config.toml
num_hidden_layers = 9
hidden_size = 640
num_attention_heads = 10
num_key_value_heads = 10
head_dim = 64
intermediate_size = 1728
vocab_size = 43838
hidden_act = "geglu"
norm = "rmsnorm"
norm_place = "pre"
norm_eps = 1e-05
positions = "rope"
rope_theta = 10000.0
rope_fraction = 1.0
qk_norm = false
attn_scale = 0.125
bias = "none"
tie_word_embeddings = true
parallel_block = false
init = "normal"
init_std_qkv = 0.0188
init_std_o = 0.00443
init_std_up = 0.0188
init_std_down = 0.0027
optimizer = "adamw"
learning_rate = 0.000672
beta1 = 0.95
beta2 = 0.95
weight_decay = 0.17
lr_head = 0.00516
max_grad_norm = 2.0
warmup_steps = 509
schedule = "wsd"
decay_fraction = 0.266
decay_shape = "linear"
final_lr_fraction = 0.0
batch_tokens = 131072
max_seq_len = 1024
doc_mask = true
train_tokens = 943600000
max_steps = 7200
dataset = "wikipedia_en"
MLP neurons of a small language model. Each row is named by its layer, matrix (gate and up: input weights) and neuron, and shows model dimensions 512-639. Each number is 128 + 32 x the weight over its row's rms, rounded and kept within 0 to 255. Numbers have three digits each. A neuron's up and down rows have the sign that makes its largest values positive.
Before each neuron's rows, "fires in" lists the words (lower case) most often at its 100 highest values on Wikipedia text that the model never trained on.

fires in: "playing", "trading", "working", "serving", "performing"
L2.gate1522:072138138151152113151101131115091109157084183103139141129141134080156095108095132128150135082196159193082047123167075204096131091113128141123152122104120150125124104086100118138161185144135122176132186116139117158110068220147110113190100205078109107179139157173146178065140137126082146074130154129180116135134101145130170060130121129168078129143102099128133100131137124130132131156131
L2.up1522:134089112164188129158159117132168046136127074142110170137152150155111121107162154108146068139105145094111130095161187229109106119154127124105100118167124126095184101151114072128178136128111141096138123130140153114120112143123106095107148138186154154095156071122125143081139167101124092095109135091175126158095152183102139081141108085185110154179166131184084074134126132087148131105166

fires in: "was", "is", "be", "to", "finished"
L6.gate899:148160116082053102157150136122136125084173112108120138155122137178162083173065107044128103139116086196141216106070173137133139134136167105058120137127112121114166110194082106136114112107149104119159114174095136129108130122124132122151154137151065161103177144134158113127081118108120114216146146087108158127140175084129097204122118080148144151176147148143151150146147098143132099146109
L6.up899:123091137052182124151101110128089101147122133107055130145155148094114123124124124142121089167203171133145132118130120164144165147144147170155104128139114105137113138151195082113181079152081157120137123102078115069160120147125147159163146126117135070149110107143131121146120153190154075155087131149103103177141146126078107117173107108167115098073138137134185068117163094109130156077140

fires in: "over", "about", "than", "of", "approximately"
L6.gate564:036146110126140120100141139079107128202135114141167105185138108159130125172111084124112085184125089131149199123110171124187118155116134118208145162134150132124176077116112106144113141109173121079125065110112189150110153162094167148122132080140105144159171105106069131137108135105064105133103161059139159106073156072091127152109138037152161094149127088167127084125097108127171116135103
L6.up564:082166112054147183118106164123070183129195122126158157138149125091091100098183156126108016126106173143152123103142136178207159108092117125155138151126138094109055118095153197132138169075105102132104152149140231114163090103081109079192113061110124140116106081149147101157109080099168084191121167161123122129099161140137145113142168121102131112080139175171103183132106157172157150145182

fires in: "s", "his", "with", "at", "was"
L6.gate815:144134103117166131131103073129156125112101069115147140134131154132141106132150107089159091136127101135076113180107119166151147102123147107126126068119131110095192124122121080135131162086122154098179138048122114152171145138131145137123138121162147147174164118137128190180058146129156080158159100114123136177159078108130073118093109162171066097101116146124126113148145132134146136164127
L6.up815:111138112115141129157157129135127145145123132189153146132124115155104117082144155166141107150098116103141097119160136081096113092224087134141207136045139081149162098101094161113107096111066131129098086161132132223113102091125069097093113148152127161136057129133134147079127079171160102130156159150169065195109186157092189139084106177104094129098149114166110106080121119141082156133173

fires in: "in", "of", "for", "by", "on", "with"
L6.gate285:113113152081103108079084171148197063089158136127113136172103117136195102167113100092090141137089125092143113126142223137126176132107118104085148112116126122181182173123151199163106109154099104154093184117137135106160101139122141100100183125128095113100165147155132181151168121153106153136119195093089141155118114150108131170111158102176093126138179136131175192122094159131092158124125
L6.up285:115073150076117104055138142111135114112140136120144079112143077074137109183212125131131104118112119176121163130154183076109174121146105150114049085142162100141168118098125127149147158192127135126118090086186148147143095129142143098205151150119099115154120161140134140126151147127112152141161184107105151140117123130079139104114175099214112117144163242104166185203124157066093159121162

fires in: "of", "in", "been", "among", "not", "were"
L6.gate175:139110140136054128148160110122088092162107142122115100168135192082087173103091099081152109094138133135128112104184126133113184070125123107086074126174135111123212098160135172212133122154149122138069086108136139114145135181146148095124191156124136127104132164137128132147132129094126138175110148138089106130124075112112095178130149093119107097100104187118180136096096125121141116192125
L6.up175:155117154095125135058110102129118085150132153131102085116125177160255019141093162114081126077168161148097072148123118101128084194061118104131095069127114110135178173143138148127174074145127189179082135182142149173157155134140149100144142085120101081137135147106077163117159117096129108170152079088165085101117156108068150139136106055128126125131152127126116182149085106113148160141135

fires in: "year", "team", "date", "event", "candidate", "type"
L2.gate1726:120171093126140109127188117136129093138121139103169152157081126146125119122132111121126137114091174128163074124185105132126105130062196116036171147089088116122103111145181155131172154057169125180085082082104162116129201162050150152062171199101097116125166147117146116087157128169109151093145128073148143107141126138127184191137154047162109106178175080182169100122121097167158190147092
L2.up1726:128160111131114089098120153169149095131110116112182151151043115153152114139155089154142145095129132128083116080185112164149113145125177165089127145103106153153197177175169110127101123110138155144122079100093107117141176151049212134158156199093112099113172145123116128114134118111161114103151134119149121071121111139174133226120078100181081050174176067140115146155136076115156148096105

fires in: "it", "was", "would", "of", "may", "to"
L6.gate250:137197122181132136063159149156078080123168137132148095157181191118091142153115108090144079094102166091086144143135096136195187130153189135091127090147109182148152108182138082157145126214148164157106116090158127112094062093141156056193100103139176159186154089186177176212106165077103096184103110099163099161120088129110106179110120105137147087059138094153125080212171150106160136160104
L6.up250:148124152079132144135105132180141141103176128137110160125090073126128109105072128123081150131111150097094159079082140139173101137182180114071087158131123104093114118130198128186132154093168130158055106137129104152168128154140101200116167118139109100160107150098109170104112142106197161104120141162115138053127161141071068170123137088136101165086127100147152144145136107082133082169129

fires in: "the", "in", "other"
L6.gate1441:178088137089132120065184111141127120140129166136122142160109144115103106127116162174131111183084084141173095103117181177108131179122083129112116133155089173156125098068178140088124154149163092111082194128126094140150175133147124112058143129110143145145143086126140118126155137173117008201100087165123092166090115151076139115117137116152127115154192140124053068104132187144115142153118
L6.up1441:109106134133131103111113025081155111131159147171174093117168126134113099139043147144127083201132086107141070126078179143126136114090128144161155152181138134123122148141189121142189165173122139062152126153155140074178089081155201120096174101159130117107203128145075137170102138184151078173101140189126087163102139126129170204152138071131112094117132125139138169127122130108147114103135

fires in: "his", "made", "at", "he", "appearances", "played"
L6.gate763:155152052091087053090163204090086082152128145168180168185123128146127139132101181112104094130087139161080122093095150120182072121126142098158173066101126119151167095188152103178114062129129148125107135058131143185164160121159150165150119186145062118159141090170129098164128082077108118155131106066110097107102117100087152174071110109186109129164080139127153101088165095135132084071099
L6.up763:135124160114141105183161140118136137151100141182150113101039100113172167151128081152196136115131126159099134153149130122094101097183129117104079136081105148091119187078080135100074179133086106086143147106133094158146097111119101166104137143093047117131095153123175162101107113138078101118139156114117085184140163097123151125111129160138195129121127090080134178103136102195092132171150

fires in: "was", "is", "are", "were", "be"
L6.gate422:126146161141092109113130136125120107101118161150117145156143128169181157154120113155147133119109134131106179180126135165165079141142095126112146070158054113140181125211117114116146122105110152128163153142132120147093139140098141155123152167185139151098133091140141135089121169166135092182189115155064112137137158123041103117126123104070100118116154158148186117167142183208131097105175
L6.up422:153165150111100082077115084088125136099096114177092121163157130118193178162145152122133084104136144202161085090138110115096097071199145126127126104169025132131185139201155165110121123107131098100110120216130108095177178088156127150166204178120138126118148118123111103151095147138093142184177151102096177123178085156099120110122129047126147090094139161108149082217101092146153135115116

fires in: "was", "were", "according", "used", "refer"
L2.gate1320:136081120054078185038130140109139176095159163117129179148135100162141126136136130067150162114115105125119114202088138079096088119155145072137170134123119082065176092090167134087081131122164145197105116129083086112171123125138131142119164158079112165063134191103128163087127134154135108183124134141140181155130173127124131104076139139167139155112113145141155116145044101112162113167126
L2.up1320:083141168073111199082163074084173154128132094087138171157110116113119085064136132084152137111143131125152104167123148102121097162133113107149158152096111077119147095129123123127126134164145137150125134085110100061111143129151121167150167187043142168148096152090140175125118152139150122124102090108160166178116178164145164114145186136105137142098093162162152151127076117122167154166148

fires in: "it", "they", "nasr"
L6.gate978:050129171132111120104072112112181113116184130123164132146162161162119149088118146116157129109131148074119123111078134095161155096154180105097087129106119130105098089081096114088104083117095143074146076110176154134176119174112120083135160118162077154125194106164093087190118106121123109131197152162157164077176099146108177144111153143177118118108100167138088076064135050098119089112131
L6.up978:110162105183145133121056067130155132085182161081155082096088102087176164124131167131182088128072124119090109128070180090090132151130153083154143129079102148108103097154101087141097096148066121141142081145077206122142120151097092120122113147142107129114146136110103110093153104161099096088141233168160178159103072129128132112142106139121105153126150126086127142086101114096184102132140

fires in: "been", "being"
L2.gate128:131106135100163115084107116138128108205036192161137074113093129103140097116140107119111132169184143105112157165153190109156149091151145100129115144149094111104089161126082063175200086093119067103164124115060108093145110136131117069168214200103115171116075113116118119138127098086088088153177111117141100094132117202145110094067186165132144150097041187147167152139146091116131109143103
L2.up128:099145135172157054102149152126075082182116131088151099162133149216137194133094139135144127103127118139150102164136147139090098067155133170222126127104072149118184134173094117154057156156054123094151107108138121170138119166100117091090132123068112091101173120174162134098140111070176159106158095078159124161142130100231108098092076152168104087083145089137108137096111119144149109105078

fires in: "of"
L6.gate313:118136118070174116085087158117104123133200113145222140167121154172101133161120077131122154139074106165140074115075149133180108105105170089110097097163115111147208101081189134123185146137155120126149147081158094119171075152148145147155133088157116106127129075128124149131130121139124122128133068138124184132138118130123105163133137164144133199095105121113134145170118203139104113088117
L6.up313:123056185231004160119089154079140129093120120174158176132136161088091148145156093094115128114183138121176112156134124149166103106070117156131039144108128112143175095100086091091116082145163114178151122158083154170118135185173138096156143123140091163110122186094151162138122122121127146096188096126131079110125122160123138077132133156124110117121089198171136094127131110128119123113113

fires in: "government", "public", "critics", "much", "department", "court"
L6.gate349:168067188128158108165114058076075080116180116208163139130155204093157164105124124167182108141111098139125133125094159148127148064188135174148122116083119128160125119075145163091142120173111117098157138150121130087135125151149169143104144097127122143155087130125050131072164147187133168150141130116094172135122134115097172191156144138171178130126155103123151130136115138095128146141113
L6.up349:135158145100165134118114093131058139077110123129149140119137155156125161135165102117122145076106129174150156109158126086113153152112160142152169127157158089176090142098120095094124078074151152159166093118171106121103158119086124126142103116130142089133127117134161133159128153135101140116211167066140157124123120194078140153139096126157075118102108122094131131129097110130115085162095

fires in: "may", "was", "would", "did", "had", "is"
L2.gate320:124133056123121064122165120094132112148138112078067150140141139164110167149136178119136120038119161174055120147104131179129094104109129124154061139144112176108155099115125149096145098127060103154086070143164157143168156148116124144103184127175152069092120180107100145135109166147104094198141101155100131174102093219131151138139074151136140098127189112193111105121150149129103109056131
L2.up320:080120132132195132112164113143072099162082096156094087123108166121091165068142130081119139081102155141114102136154124181157104092159192154145104111141101164098089134149085113067153098139084130108119127120178183185147105163130141175128158124098133098122104121120144183187107161122146131149143091133167137091173085196169188165212099139152142111140161151161122117133107140123141104083125

fires in: "to", "into", "was", "of", "it"
L6.gate239:173118072110156187139134125124138157098117076123109144128104154165142149128163164139091163150100154138106240161119179089108132121146104140134103108159147115146061100133119162086077105137142103086092127105070155142124185154144075099097120117112111092104155207168112137107054137187108083155173188106082088147161040132111076102150191089128131147120144158131134065181227041149099113180153
L6.up239:137131088080081100128108153064197098104081193158157119154168158126135095092128107134148104082164156157115081180121147194140124191109143138140083129173120177174174146127188126154142180162099113076139153148162104166164110133092181139084109135164148091145149112152166095144106112092150162188138136130148149143142108100160131158113114122167108065160113169109123118119122150124092123185089

fires in: "4", "of", "among", "s", "for"
L6.gate825:118166188139110108093219129041100100170111104127195100116133152140151169161121155102255192151149153090139134157120121105216180079144139177123100113082094156124142131090125162127159161150128159127097115172119169151079113149126143150097099150149147121116148143113128097093111130087182125156125136074126132128141173089140132146065107081138114144107074166161124128165059141141155093114091
L6.up825:095160161153102138103184104110137076169117151126115096125133135111102163079139121117131167108162210040124141152100116113177124164114124113128092144123140113120056086163126060099139105139117151126129074060105149127096116119083249189159057076106141165176127125124151163166100086136162101097163100066098144150112150144121143134114089137172095145069124188119071077151127134141139104109143

fires in: "the", "first", "only", "s"
L6.gate1268:161110139067106201117143144078128094165120156202172138157132139055130108131112052152179125145110186151119085058095179129111124169126126127150138151173109101098131178153154107154158165140169094120118165097092140146156098086193175095131144115108191160138143118159190152158160168133164089161092150169150202180125141141079138154159112151178108145118098175165076137158113154149143148193153
L6.up1268:105024164130095112160128107107175109169146194063153182115183149107114178149113111176133163125134121083183111068119112121063072156195124073125124127128169180099148178168102191102147154150098155167132066151133075146135088093129229089151159098139142129092208207102155134121131129106101125218118109183113116130099165111099108109165114107148080109186157075113098177136109164102116181101132

fires in: "there", "here", "chachere", "oswego"
L2.gate474:110107152114115116184152090193079145116156130120163092182114090118128107111124146109122117140098148106123112135100174140108146076116165085089174132124122101158158137142061172173176153122131088055127136182140146092127111177198171118144148129150085087083162134139097124100102136102151098125143150221161112125068155113159086188098129202125105170124160165129131124153136149110102100099129
L2.up474:175158150147125106162107133149132170158105125144119119163113103136213117177145130166143129145084151171117158143063090147140120165135113139136141173106108130144123162179065105154180149102111162099119128178108082094196084141148100140132136149121102119169135126163102111138088141108201141124173117167097095127132129121204098128044123126117161147129152108126162127129104055097115167096154

fires in: "took", "take", "takes", "turned", "taken", "rank"
L6.gate1475:140155096108083224138102167171077142098128099116101096143169091114112084153122144101105160098123104158015129084108157097081150114091122141158166129116105151086121164169123023183114171119138127093125142127167071126156197163143132154169165162110112118070179129152147113118084143150132098135106166120094143105153126111117073136161086145090152124098115196145093133172110103066172075070141
L6.up1475:115120096141074100130126143085147139146096159098107147163065221123152144131136167142132127157140150086109165136114081159128160131103126175136072139096131120072190120099123108136099107115115127119123144144145113126154181150148048129101154174128129149083123154130112119173122143112150151124107113132156159123180104139146159174139112109159061098118096105189126092121136125119127157033104

fires in: "of", "the", "among", "s"
L6.gate1508:135125105177079150104185127095092074154138107104118095122121202150134143135075109166164145144133156092142067131123106100155169125101154122129135156100113139160125125128125078147099149105149148190127097164083117135132131176163124092130133087112144125117118093136162164143157093112142096149115187099121126145143112125072162189119108095101150134138125122119173089184115183132135147099127
L6.up1508:117082211096085134139165119116098094163117109097097062137165104158089066129100092154214168137108193145167112061131130143141116113136113128127088146049132135133150138104123080149145103137074137157119025093092155144128105135147121126122143103134149142098111157098145175110173071112099217124103098195169115090109109120130145121114105135160123168095092121106091101078130072089103140072118

fires in: "after", "make", "following", "made", "during"
L6.gate923:109164117065128107111167164103167059109192122164128121170089146109152128161116091138110092168094137095132203159136178111186140081194121136064150082152121096137104134126108117102089176122138154050085128061129084121112049154155103177119156166118097146109121142094148112087134105112117142150104150136117103162090127088119067113125160081166145141065164181132133152172140117119143137149128
L6.up923:111148136101141132124161125151081108137128110105180139150167072144198087132150148152116155180128151155101149140137148134083146080099181136106165125108119104154119151174148093151074115131133100106132128108193139148113055131127122134115134096142168078145093110167135086110147144075101125167145143167088088114152117083163166131093135075085163143103131160143119099093099111076116134137158

fires in: "began", "start", "beginning", "started", "number", "had"
L2.gate1306:091112106059118168142134097132104159090129092129092149164074201132188094101062141104110135139101171169175113121171143117146112105153154143150202112170091097122118162097144154082143140118155130120122144107165124206129108078044170137079118082190133112128098088099108149123184121168124139091141101138135135115193106087119151132123142093214161097136124140102151109099175108137143131111170
L2.up1306:125102141143078123155085111137138115132121040093124187126079173136118033160071100160100127098101100166141140124137109109146112117109134183124136097154180112130156197150141104091116143114132153091111053080167139142169105064122117112115099036133134116214101134074121143188096206091155144126125053129083174128169111121121137075131157170152168122137134110097144142139098076152153121074127

fires in: "began", "started", "continued", "start", "will", "begin"
L2.gate1602:060087168187117164085128112187140103098078157107184116108112108119119136118144149086135083166126110092116124235086161078106118123129072153103141107143122140095134124123104135140152132142149085114156189100148132119147189128130045108136208101080136083082156121145147158127163115128126149146136132101141143150108182137112138088119145173118146139089114103156173132128141144126096136126182
L2.up1602:116120107134154106105099191094157122095131118079155126131109097147137079128107115102138136077136130132171114144140152091118141114130178093058121133125116115142132114140062138108122098152144099110104132091117181160124089124133134130191081094136118172120126145152071090142055138112103190071140148068117122017103130172130143124147152084130122144100113156132069116080173121175205111127113

fires in: "was", "being", "been", "were"
L6.gate1651:108144116106090139127075147102156091159117126117108094120160139169092138112150122125115085153104133149083152131144137155119089148113121120167126100191183126096127137109086158112087085106114177137204121124149130135137079143069094100090130159128082154141123113071087187063116138115130117095094148091141139094094108190104121148131113131074066056090123160085113089023115100157139137139175
L6.up1651:119123165098154099073091115104219158168141155115132138150197156061133132060158126155096083139156153124153116109146145081092118115144126113094131121113119138148138170110098189164126087167117151095136122082112128120109143150084124077145106103122138121168185158089145174071118138169130164147147160201147157133109123148113097143148188190132081131101147150105123105136099162204151170168177

fires in: "league", "single", "division", "commercial"
L2.gate1523:117138095067141139126169070171178096138125094122094109136113149162115148138174145113181127135082100105133213136122139092108151101113119117131128185168071100123140141136084158153177115171145142084104104075159106080109133143083106159089111145099140117137074135113113136121189117035137096149133139122095164076090218217083147081127134164072118134144144108125097110146080144195146145100143
L2.up1523:127143120147135086126172186123115082141183160130127074139080108179135150142108128093101073162136136114099075173139037134111125154093038152110079085072136123091144113162119104092133087111075158122155177075138107115152155095123130141087122141091115137114141051144141132168129157150091059168151098091111107150110138066139156201108121166155131131186107123093099118145166112117119131114110

fires in: "is", "has", "had", "him", "decides", "body"
L2.gate1402:109136127174147142136085124157124160111102083113171146140091150188167096109111146169156104053075128183079143125069157147154140077116124165166100100121120150125150151198111127140122098111098105122073109102122091108156111068135167155113107098086110114129101091156064145148108119137146152116157174137139213124138130145070107139103138178139111082122134063176111152105101128183092088102158
L2.up1402:099100046115195139178099126161143107166142162132191164169136136128146159104111134092092083101118103173137163119143164076163126162124135159127125077127147077112124079164120092116172137137046138129129116125168200127105120134153058154136169159101128087135153143184140124127132161107111109106139125173090070132149114000108146107206131089131106109138148187182158099096073128108132096114130

fires in: "and", "to", "the"
L6.gate385:083146090072140115119111142163143087165084123142137124178177179152175107054158072162133126126149162154111161158149129150133159101132134114125156149136121111088090160131141110129154104085144131144165138105177132140155119116177138160112109125160115075132162127076113124148112134063081110124140179121109106152132150132099095136092091099170131165101140155129139152138142076069151114113120
L6.up385:107156137096106113116127148156165184149145115120110177122140146059154178108112114105115191065146053093176125095156183031112153165169113110182111119171134102122092074151177166214118120136174131131143109132126099093155158098187153193139178130095109099124134124099141090157092073151109087137110153149168143167113190133187108218150141135116072109133068166157105144149104143127111159180115

fires in: "their", "s", "its", "new", "still"
L2.gate1255:119201113134176121139149154143070136114164165122115140158103140078208162122185099114143132064121087095092167114152137095126126121165215101191157082153127110112158154145113143148166154116115114147123123106103140112171128130109121116112136171137097150111143078141098152156114092046154100163134192136115104178122128216185118153123063158131066090126100103129150064124153101106131132093124
L2.up1255:153164125112220126114176125052121144155168118164168169155103215094124113114121184115116071057124130139122145141131133109117169129127186123159158132129147093094129129161054126123082139098071140128124167140086151168112099093104132192136153135139156163119126108148129153119043135074152091098167166168092094147189070202177094178149124126115133127112126140148085111133144137137171149101177

fires in: "then", "just", "thus", "now"
L2.gate1276:144112143149124142128166121116144075154094122129133154141157187136115139127161122141145064128118171179140075145146135182121119148154133135109128127179163151136124093179119083117156197170142134112142137113167152123125125192120104173160096150100171134122192107146109143083146096103085145113130119135130144165089083166079133090147160055172102101111187109170114106134138161057135124157171
L2.up1276:140109114168125130158123193177114183160115082123133143140163127116131145117038131170179114170098137088164095158174137118142135136171123058143165154157142124082095133192133149130144111118119104104154125109158169107169101133109138157100125048130109122161170108178103137075125125055069145084125088174124146124122106153107114080107083123129113084024057140162104178079122178132139096079167

fires in: "from", "various", "the"
L6.gate743:135082165128166094109154201112178125077108138109125119165162126160124120110125075149115148173113095118117141172117149129163177117163136107111131182145185137130116080131182140112169209126134129092099116114133142161117145172138120102116136106102123053124164158175092201154173146162120148110093151118177091184121043154109080095144151132147120184156112114093111140158169110179110149162108
L6.up743:179110131176097114164084119096197130125140078159137132093109103093101189116097159175133187137118125082095089094122115087133145121132108121179138117175119151108116123136172174134114094167163125134140090179141129072138145108110122144112214125130117159134098116122147125130115108176116086088152068122130176178130122139168133135161097127101118089117132135091082139124130163113109149100137

fires in: "the", "it", "this", "film", "series"
L6.gate646:068131171154123116142056103119125137135148208073130119119170107114119111128146096117151066140118128165105125099099169157148093101193167146099081194138167098137174138150035192122136133184154117115131130135121080190147107138166117040163133155096134082117179096132118097154143124147186154155151163077132162103134138127099128123105135150184160132132118153155172146137132156086102174155173
L6.up646:134132123147071132163093064135129161165089136123154084182120150155122136102100158216113085104184167127155132131089165142104081152130163072158157174161070124118147137121127161176132120129094156154175154163122133159155109104170155125091100112119188084104135058117134105175115124126072126161145118152133055072076174147147127155100154089114103108117114073119120141099126051089162143096059

fires in: "these", "civil", "all", "mann"
L2.gate181:100140103151111159125137160110118105143146186119124056144065160067106167183129112098200104106154145120142183076049116083083148205141108088086124111174154054158189155174123179121088138120111131145126161114120167061109094104170128083114179138130073102084101130157149134126175092073141102167106166081093135155166126145084081133103127124110090119127045183115103155163097176097102181117146
L2.up181:120079126128103180154143093151149105172137189114154086138160090125167145140069080067141092151078133112139186131044120161161203174183073129150128143096072150142159105146092168138090107122075134088184133178106120096125113122124127150126122109093116136129152184188151135133139124058117211100119120097097108199108121176154103167094108097133179188058108131102158172155102140154105141155129

fires in: "to", "for", "into", "in"
L6.gate1472:137079115052157146128113065120123133133130129092127146127109158089128180115123120099177081137097107115096161099163121133146211112146107160151177106157131129120064143115117102129149135146116135135065102147155112109086133147131148141139140160166142094116196131114115107096103135089127147187129160165158135087128082133125160148099164115116153068223172112126168101152155131170085169192146
L6.up1472:102119144083092089074146114073158103153104129085124131167155158110106131158115174155126126186132112123093151177126083134169174120145081086119124170141124121087136121157110134133130081135115096124119088085153144165103157205077149104142078142170102159171172160133105056139144178093098154145099127101166139101101153109179077029122177133110105124112090163105124090102121155167150126164102

fires in: "of", "age", "was", "a", "at", "were"
L6.gate185:114095069104046134147131124137146064165128131172151124173122122117194152168116139056087096183114138082132153152082132159191185139143153091137060097167133170165207056187094139145095086097125081164158100099187164156122072125103153095149054133174148131157138126176122147112085115174154122196156201109134099148116102102088122156138151087139072149076111126150152118145093093165118099162098
L6.up185:091140133174135157089117104148077155144183107087139137135092144154092165138184168107198095095078123169052113174110108115122110182086133145145100172151159140125159132175166146171088113111136103157121122081130091106134100152177103078116115152119153094082133117097164133107146166139148126123121089125132098143162172121109143083074174216097090117113181133170122161167153157108103106174151

fires in: "was", "were", "is", "be", "been"
L6.gate179:107145153100169103100068128123159148068140158140094156190103145172137175167097158118110091135141095125121107136136145104106132145126188095162092021202070116111110125111162140083053113117189146113069140179099136047189169123115158111143195090131125103101131138103131074107153125134098100139149132125138148097126079130189079124134125124132105128149124135132175132206140129116136144103154
L6.up179:096112170135120135099068057137189175123115126100073095132182122112097148088179198071115153142096174107131144188159133161120159124146165141119088089169099124150160103124163108119097079116137114143122062088079118108155145134097169111166139149127128167126155156110172109169077161070119168158142136171131083103140114145143080118145152093119141128086107186130131128165119082094088106088145

fires in: "took", "take", "takes", "taken", "gained"
L2.gate1690:112129134133086094093175175134119066123185146145103115198157126132124139127080162064124145146092119165071135162159146092100133135146142118113173111098135123113174124107097103194077117135142101174088172162115131103047177123116152062153144106113104161067102101152122137106113197091082148181206158136128152126134146087153120170072095170132048161122119155140149141163126155104125132150101
L2.up1690:117205108150073066095215104099165098115146162077133173165061133154116139118126138083131092105130120150088057150081126062078067124139132141117165176086132105067208139174115116093111124107105134105182136123123149132105190201146127096124143156109136065130093162115156090115137135138135152135127169092163045126121066112130155182181132104186099115147096117185151077227125136149132148154070

fires in: "with", "led", "giving", "made", "making", "give"
L6.gate525:082137067090148123104152081113163140156144158162148157139127163168201158180126185109145115101134147090151144156130114159193145088129152106135181072133084155149185111090121171129085077159148134097142102132183091112129152098162173156127160089151083131079163156133156101112141117135118148110148184143080156174090134083169145154131119174133143112152156089132150108164088157172105090090129
L6.up525:126133166121144127138184132128135189126087144113151119098084121100196142189190109117058065071197149122166147074129079150104182092139154182139153058084117122053129131147119155137131163141165155127149149109171142117137147072147132199169162122122119118139106173179120119083131144149099136146091098117085182161115154081126104128198139102155173085154115126154189135170137146092090152143097

fires in: "john", "george", "england", "jewish", "robert"
L2.gate478:138157100164125144119143177127123131167158088156124153140069163108056078119077126083160087131115095138160127121103151082165122094147135141147131123148125092136132159186132125086096171117151097152095058097139148126110097174127124163099157107112108136150187134176112147165108113140087092126119144124116152158102097192145063186123119131105151171150130117125090112174157139154127037161148
L2.up478:087106135112129107080131211141166120135114061149075123108066169064144167161101132123147081105116127151106137125136140074118084074112148174163092132159177067134137119149107136086076167116102105084122105146147178131086117147173167102154170082143113163150210091141136157148101121131128109113100133147142160147126099112216087117102109115098112162164145166124115093111112111115145058190155

fires in: "during", "of", "under", "following", "by"
L6.gate32:083175146116107147058163113114186106147154171155109130135120182155116178166136076135117112206109093126119166118123151117144170135108164155079161113157127143128101133114147130067124135120115143091122101152097183147127102157124119107095062161158044189143118155107153151155128074094103110186157174084163108148073173116110151127127159105128154184089129113107150114150131156156175192177129
L6.up32:110146155121060117160123142090086088106110154136121052090176101104128120156148105087208087140125110178078103124118112179097107093075145149140056115097100140065107161103130133110193168169114108116127111178132156102110111182112158143163165069122140137119127099121143081148162110144090155130169158053157153098143115076070158105141142153150155128145122154156138192099062111123145098172080

fires in: "these", "such", "chachere"
L2.gate10:139165165162086156115147158104094124171107077125084094110119085120123114167138113101176138105174119139115177096125125084099163093127067148115066135112192122105131145134057190140113194142174066136176113113132127169161107136118100139095163107172123193165166158208105208110075145063157121135153113136153113147127098137150065066129120097133112187155042142202109132139076119110094077089145
L2.up10:137123154107165080125145119129140145083138157119118127145131152151151143118124059160167149170130128158160232135111130123130210183125135078156104168156120150109131124157153142143109157078149168096095155131091167139172155149137135154119111156067126080106115095142200123132182114170114156178089189135081122114151107113168177118132146140110081143082139134129089141136080132136187137105141

fires in: "such", "known", "well"
L6.gate1049:014134145136148152125126081108152142175156062097134165139160123142044112109124115147118147203158095084127112144168168198164168097144157099124116078161167168118133137100099084189156144167126139165145160070133177129049123193138118080144121116166146148139084146135133214113081150131120111122112090103108095190127142094176128080140100212150092190162092156138137143119101167131152177112092
L6.up1049:085132097125140142117127136116156088082119094131100110121229152162140118118131133075177146157045148130173122169137141201132133172114152125163144154177132193151145158131070103104133105195139110109152152084182139099158124191138140145188100077091129077102158152183151143119149149105129092121107135108085141088156105117158084137089156162167147128128172165135069144129099188108141107126091

fires in: "rus", "li", "ukr", "lee", "chen", "vladyslav"
L2.gate840:168108061138157174164117131161117133153136149099132160135063179163140097124168126146102121131161068143128127138134144071177117136112092131076149100091127163116161141081113138116150137150111126125137099149131136139175171148116162126122130158146112133127152091105145148076144151092078120111095155138069093142150112137088108123120067185119067123142090162107082104144139109110147185147148
L2.up840:190097139135122112143116125134120172139086122155145149111106155101140108111168166094185065165149147136158109138107107160141114108122176115155160150134094094080151151156130129192174119150121153176144181100118146097113125084148067137129146166101104162132140137145116136034072165117142133057084117098124111170132195112080149114091192090185112122113136147066151143085167060151184125136111